{
  "num_hidden_layers": 18,
  "hidden_size": 160,
  "num_attention_heads": 5,
  "num_key_value_heads": 1,
  "head_dim": 32,
  "intermediate_size": 448,
  "vocab_size": 32000,
  "hidden_act": "swiglu",
  "norm": "rmsnorm",
  "norm_place": "pre",
  "norm_eps": 1e-05,
  "positions": "rope",
  "rope_theta": 10000.0,
  "rope_fraction": 1.0,
  "qk_norm": false,
  "attn_scale": 0.177,
  "bias": "all",
  "tie_word_embeddings": false,
  "parallel_block": false,
  "extras": ["capped logits"],
  "init": "orth",
  "init_std_qkv": 0.0285,
  "init_std_o": 0.00475,
  "init_std_up": 0.0285,
  "init_std_down": 0.00284,
  "optimizer": "muon_variant",
  "learning_rate": 0.00728,
  "lr_mult_o": 3.0,
  "beta1": 0.95,
  "lr_head": 0.0156,
  "max_grad_norm": 1.0,
  "warmup_steps": 200,
  "schedule": "wsd",
  "decay_fraction": 0.716,
  "decay_shape": "linear",
  "final_lr_fraction": 0.0,
  "batch_tokens": 65536,
  "max_seq_len": 256,
  "doc_mask": true,
  "train_tokens": 333200000,
  "max_steps": 5085,
  "dataset": "wikipedia_en"
}
MLP neurons of a small language model. Each row is named by its layer, matrix (gate and up: input weights) and neuron, and shows model dimensions 0-159. Each number is 128 + 24 x the weight over its row's rms, rounded and kept within 0 to 255. Numbers have three digits each. A neuron's up and down rows have the sign that makes its largest values positive.
Before each neuron's rows, "fires on" lists the tokens most often at its 100 highest values on Wikipedia text that the model never trained on.

fires on: " a", " so", " too", " |"
L11.gate374:106165114116096116106122121108161104136123151113179128171139138148144133148125153115101095134134134125108154124121184153102105134077143122146093153149125103133123097139132093105136125159141133147176162185159149119122131178107120123113089123085156178123137152144049116135121108116140112113135143143129155159125159133142106139119124110150150119130082114147127140130151119069134108148105156147156153146101104133120111116142150134164133114156114119113167162188094144178126126107151133
L11.up374:117138154105122111130112090162144132107145124107106136137150168142118117149117147099172133115055126147112138100108155088100117142113147081123184108096169123133101123144143101104162136135131150137083145144094140108171153121157113091108141135164129158131148132113124098122125129111106100122109129082120083146111111130118107119142126118130160052106108133119163094126137101128077131136085124114135098110072129152153104136175094165115122138143148134117140147141135174120094114126161135

fires on: ";", "|", ",", " |", " and", " to"
L15.gate442:154102105120144099127113098072099114146113153129100149138139182103129120090106157114104097136145121117115136161125126150178128147130109188122096127098127111098117119121081171155141120101117104137125119124126120083142128142149132116124086102143108149143124117153133119181156168114151134152098093177140131142096087135149143107115127106122080126132110115138131150094132118167135137137123084076127083133108113091139130082152093137128168151111169122115117166143116138094097124162143094
L15.up442:124138121132191173101124100112095162139103134103156153167131141147171105152108152146114082130132141117081122169142096155147105106125155152101119159113125075086090130118120171116077099142115150083153125126138111134134153171105087118122108154108103116144145136073126124093148161110145153110083100147139145106121161152119163077123166147141104113097124145128157123120134136154127113111113121090138140144125146162139121112116112106144148127092145138165156136145124147119126094118165114

fires on: ",", " and", " South", " southern", " the"
L15.gate207:134095063141138108171117130070123182162163159096131131127142118138142144131147156104113122123145148114119160170116175151121106157130166138155158119144155100125120150112157110132140117105165125162112125107160140145140139171143094135100127119156150158135101155133105115157121126163129136145115111167151089107116155175137128106146170122104117132103140121114153120123067110159142194162131114110118106118144142127114155153114090095134125118156124091112084137093111162125167136130148155
L15.up207:119109103128101095133079111123102146108101127105152161112134141141167092145150185071093087117136169137102162160122134118144145148138155111138179106125138125117153123099118076120132123085169122148115089104171109110127164119130123122131125103150122154142138129117080136142164130122161158152118103142160117108101171195133122102113148143130141087107102146132108115134105099129109165096103110110110107124108139097152158148146131069152151112140118119141124120156115136109113134119170092

fires on: " in", " well", ",", " of", " at", " as"
L8.gate34:151165137139149129162078184132119131119137123128105127127056117151111118116145128122140114151145126071134114126140112150124138134131140160102110084164179109120112164157120108137127145114123131144095133082127107129149148188115126161157111141148116122157126126142149071101135140145099113141122097157139166124091153105147119109125157102130142168127153110156101119121109175072101137076101144105173158136132113161149123144137121165111118104094111116165120153143159134159167114116113145
L8.up34:118104152098083123157132121139154156141166139146121154120124110166181141151101114104089181101118118157117146146111133131135138179132127119086163134108121134172102115176090144126101076136136169131127121145127082174118149168139123145092104112127115125139087117116098154101154121171140096128127114123132129129086139135158108114135125115106146139157147097154090126100130162126113161145122128127090149134156122099164138111109111072124122142129120084153144121140158132091132133066105096

fires on: ",", " and", "|", "'", "-"
L13.gate58:108122094138125111131093115134113154170129163136175110127084105107140103147115166122095137116136144083122131174115136124143104136147124142146130089117134111136072121117088121212190164128137118101130161116117106131124149115175144167157131156092134145148124163123075148158131160145106152133133118147148148168163125177150102117154114111080101094114137121125140119110139109174124149146133106149140094126149122111149144130138158147145094101146131135127112144104161125103118172144149123
L13.up58:136149108080151096121126095118142137127152121132103148079165127101136125144146148156141092194154166114156140138136127180094139145151090145111112144094116114113117144131091116137139126140145126139127155124153112124119158160152166126119130110110163141135119136081120148098130101150109133119091101079133111119152136174126141095121148176091100139103126134119124180091142166163129110167098124097117153126151145121182154105095129114121106149121167138107107167133103098132105098124160080

fires on: " |", ";", ","
L13.gate189:154153142147121133135144127077114122110146144088120110105080104156138111081121101146157066084096120105124132171121139175128132169101134124150174100092131143125122074158134176124156119115098142135137181131141135133116133130158125142127089120130109110125132152172124135139174101080150115124150098134140147125152101133138103126114111114084109114102129100124133159102127118110102134131135137139151161085158132106060143143093147144147118145113120160108101119120130148135160176147167116
L13.up189:123185116113112161143171147110131092080122139032104114114133150132095110121161127168138151118108136128130153153119137146123104145144146171144159142096185126142134080154148168152144139091090136117149140139125124120131105114104157116153094190140113133129126086109087155108115138097140135107122134166112125137158132167089142154078131106160097123139124111113150110083089129139135153138124157134146112119150124117143126143126140172131120128127113153112128119166081124120111152110151126

fires on: " (", "born", "-", ",", " of", "\n"
L11.gate212:109149100141144136091124092104094154113124116071162116111118157153119152092168154095111130099115104163122122161096147149113109153099134149115111140141153107151149125145133153141128147137103118125138100082120158131133129142108106152140157104102157107127064120117089124122172136149117109128091147151160141122120131133098111103152169180172127100150142126126125153084114114164100104166177105133111119115091123132139114096113133141184171155150127109125133181177105097123110116119116120
L11.up212:125140113113132127153134087144135153133131193101157098096089179080123118153101152127165107131133133183118121128151130107138147127090148126111129145120159142081159128164189162113121158125131130132146101130151143128165142105166113102132115137109156124128118143105093139093180134138147118116110131107126136140111082143123144095115132111127140168160155125076124106140108103091133148081146081126088125137123145117149156126107077133140144146150102119117117136146066118113140091100113163

fires on: " of", " |", ",", " in", " by", " for"
L8.gate358:161141107138138159135123187100163131124126135100128130077145092116113119140148150148164111135149098110151162163127173118102099160105179129138120129156107112152138102164130117116159156122126097155112139110110081126134124117074164072138122114138093098169108157141134097143166137094147131132148143185152131112110137146113158176137115148139111152116178100096141127107133126121139149134138128136132075111089107136120127136125117177161081092128144120096130155146092122144117136154119107
L8.up358:149130131116133143155151125111114168123112183076136119130100154105092158127127095121167138086115120126161148101119121166108178134119149135102177111126163147139157119159109163144087147120074142131142140110157128133150125117099149098165075167086156133112114156132087137121137129144165142136120098137108105129084162108124126125140140148100170103112148126134118168135110128116106151119101113164122100120135158127108130112099130155168131124139197110110067144166113114125158125138123128

fires on: " as", " from", ":", " of", " in"
L8.gate99:141165125135118127110142126129110166134118101142129092146129131174106151164142114137186131151164143154147102152130157126123110156128149071113124144133154081092124134118148115140144071121087097171131140083116104097129093105152165154124128133092094136164119091092180137156134092104152144125144148135099137116064128115141122116133155089113106127137154135145125129084128129113098139127091150125113135088089132142124175122132148103133148124083120179105082128106109130121139157119117147
L8.up99:149156138158110167092138101150111089116146158080113067139112140140156095143175156163108100119118108126143116145133121135085144129147109179147130122116101120129129101161101135088158101129111146109130142113139136089097165127107143128110129161086112111125132097107127084110110116136127117082117068181120083101104094101172145128130144131104139137104122116122126174082132152099157132089149135136170156150101114103142133152151105113148125156129150094126136116141147116136152138166134120

fires on: ",", " as", " As", "ed"
L11.gate343:154128141095128129114122161092109128172126147138111143160153141137127156103139124121104144137123163127124151171157105167154128090127109137104122113155146149153117144148124145143137126096111170173143089149129105142116127158122088159121109116143109109201130121146112108118183134137102092157100105124146153125105138086132120174115122149135123152076164114141120145126116158133113122066082141114127149141089104103087210099133134136152155086156115112126157151134137123116122127150098148
L11.up343:118152128108107132108119160155115131130109149136101170103160123092131090163105137134136115100169160093107067146135156156124126098121073095074106135101123101127146122146116122138143108132117151131145134174095127107148134200100092138125088153139129148122122118142114142162079122103100156063101154121126113129151121139152080098127161112091107158126132127099106123122122138122157175128138148116118159119114075134106136153133137084109110111105139133110155121135184143129133147134122143

fires on: ",", "ce", " in", "/", " /", " ("
L7.gate309:149149108103114132152131121123095095094095101120107102124137110137108111132147122107116103120140209126134110184143131148136082095136119132120114133129157104133136093152138139187132142132079182169158144142144111144162166154114061166141131097128098119119132119084145125157152145146110119109125135117112129132123180125138104128122137118183153169141127107137107144104145178115124152116157123132128168123128079134125130127170093091131137091134130140141154136109104149091121077147125134
L7.up309:149123093122132107138134131136110136111151145111108174107118084088146126110146120091134110168154165121104104151168161082146117097140131152104140103185093164141148099149131146124125121144104154109139115131149124170156166133127081118114095115118105082097128111111088147125130139150129137116060133134174104096083120130131149136146143102142073126165123094113123142130127128139133125108128138152103110162117089141147112124118093099131137133125103155139133202179127099156135119124092124

fires on: "\n", " of", " |", ":"
L12.gate320:169122120143175145154147127124198125154102121129178096148123157164133163169102142115086123118137096127137140143167119110125127159125164134108142124117128123121127121108122101128121134159170117184117165115147144122144116072151179101129170106142119136148128116149125150174098124144114130096084096119133159101132131125110114103135105140108107089113108159113122143126102159142130182160080139132126102083101105127120155108103107160140117104126131112131083120173117093143078116127136141
L12.up320:123143111098134153097168125170145095122145100073120132123131127113139104107124093121143073100116120148126135103120133134100119146077154102097138140114129151112163100176107140097123127137094128115171155087148107101135132103113163101091121140083138153193115113128123129081137126131161126172152130148142159154132102124080117140121111136108156141144140099097142084140116106133096127104126145123150102107132112113080116127123063114169119122099156111154122090111103115110108144150123176

fires on: ",", " of", " in", " and"
L9.gate147:134081093098155128158090124087133153165120159144142114118135142156098086114127126076129137099145156126123077158159096153077163157138131125162150111126126116135095109137132145118102135117116124145155122124157126121149160155120125120117100149107114155131135136147132109155096068164155123129105168168122106117121170181129173123094160125084087125163158105130130118108104120138077130153065111155138118128129156115119140113095114126169165115148144117144128159130132117122129133161098119
L9.up147:132090125109107147114113108115132166150115159121156167142161155166137113179130158112131164097120183164087131144129160144134172140146102180148134124149115116141084108090127072093092111129124083168175126124135148182152135092130068103108137143169103154108129136148144151126111115135124115154170125145130092147103120149143152124118140131125116090111109132108136088113111148151154147103105126094110136122121124113135162140115116122136145123130122126075149087150174128121142105149116125

fires on: ",", " in", " to", " and", " of"
L15.gate416:146088140167122143152123114116113165165139130132098103154136123121076088101145115130114122102151119122085142132091099143123147131140155174114143145122083167078144121149107079116140114159080165127153101109126144175165173126165139113148093133144138130129122120125158121126120105160182124178144131137106103099149127147112112142150176112075129089118165139125144098154115126139109124165130119110149099113130118133128153098135077117147111145124158107122133096113156137181131105137140163
L15.up416:175092130126168102149130093089111152116115139150134130116147146169141112067123139123130130137154159147149124154148100166178094131127122167083186188130156123156147092189113067123119150121087140108128094108136157154129125105146121101135112160163128148103157128123147097116123102141129136169123112142147108106137163091121129159101127102108101123133128167137120121125117152142125159122083121103134116128141125124129170132176112127135167129183115123098132153102116126113140107134123143

fires on: "N", " at", " of", ":", " number"
L12.gate380:146140105160090144145118105122114101138102144125142085135163119174100127139106128100166123107146160144117124145120107226140133130112126104137161125079155084154147116101110143126133159123131165125129123114141126123096129132111152185140156150155128159129111120178122106124198084075113149108109108135155137174122109132094149166146136151165122080144088099139136113141122156110130137131150107108113103113083113113112146143125115108128122111164121113147125134120096104145146157101132127
L12.up380:142158110139079136157115110149126098114144140070071097130153114174104132120110140081137124101106117128105153104096101162111133145129149123115171132080129095177090130127144139104107133112093170122159127091150081119098117145097121130117130138151110148111098088134124112105128101117123156165126059144122136136102115162148149165078126145132132097154124102155143112152145135114143096126104096096095108097127126104102136134122149130130109146076124129150121161145122121088146129125093153

fires on: ";", "|", " and", ",", ");"
L15.gate182:110163129127124133150123138102110129145109179140123138120155124134131090166128148126069128130143149128115156181167079129082139095153107152103096078138146133108120141154106123167116138153114144110090109169146187173149155155152129159122125108141113126179165147124128095150126144111128136113120108109146114141144125131114158123143109152135107136109155075141153140113135145106132188156143136087120128177163134100095153141133111123125147110082105136147136178120165158122162109145126109
L15.up182:155134147085148114149085110130132095163121143180164147135117115137109078167127099082120089120146166146116119167140110091136130063140153137162131094139119140104112124124104161167138129090105127139128092132149156122155135135116132143142076130156122159143152183114116122165152156127158144094142124136149123137147133153101147144124115180104130127111153144141125138075127154150149150162142142125144106142122152074129145148077088086130122128119125113113140158137134128114132135102069119

fires on: " a"
L8.gate164:145131099163091166129107093119097139185116142125117119111124180133162096110109082125104072119129130132124101216120122171128122115154132138134107148164138107151173099102137081165085134113101103128117130118129141165149092141112170095121128198136143118161132130138096114139100111151143108103149114115140150093169098141149108149131121135146161118096142121114090109123108111136117120115138148153098101115109120146125152079147113114116116168128098142121124162128116139110128114150125135
L8.up164:138149112094108112119157107116126099101130157149122151163168109151125105162103119107068161152156121114059140111125164056107138122137103103161128138097139142108192125113153108144165149142166141139087149122150132139129118137148122129134135161133147157112153124151104151092134103109123139123109126141121091144137083125122104115112141117130113145109145153132147142118119144186150124151061104150155112111106082147148101161134131156138093130167091136114152133124133142144096103107161100

fires on: ":", " Votes", " of", " History"
L11.gate308:152139126099109121139096163130060140107141124100133133110136099148087113108152109145158133086121137164144135146132107187121091162088135138150119159109134103122122149132166112125154132139127121108107093073167122138135162123128150117112130094107133180113122128109143130147113105107134138152124137120136102170121141147127092141100134144140088122113136142124152095147096125112091125098112168103109116102102098171102189112113164091110130113137111169141178171130106144116106137081141082
L11.up308:141140119147076128144149106132131136130164157093123119112136109161152116150112113156120086118168159106122142074150132132131112121140140177090059137112103104135148117120126155117152108117149127108119161142127070107129136153099157098145150079121127146120134159126105128089128115128159106143119101146143147085150142107130152167159097190112130100156101156109131109171122123114147146157127130126095121133104139090085128155134134138136129157092142127165126111109153111179109086108143181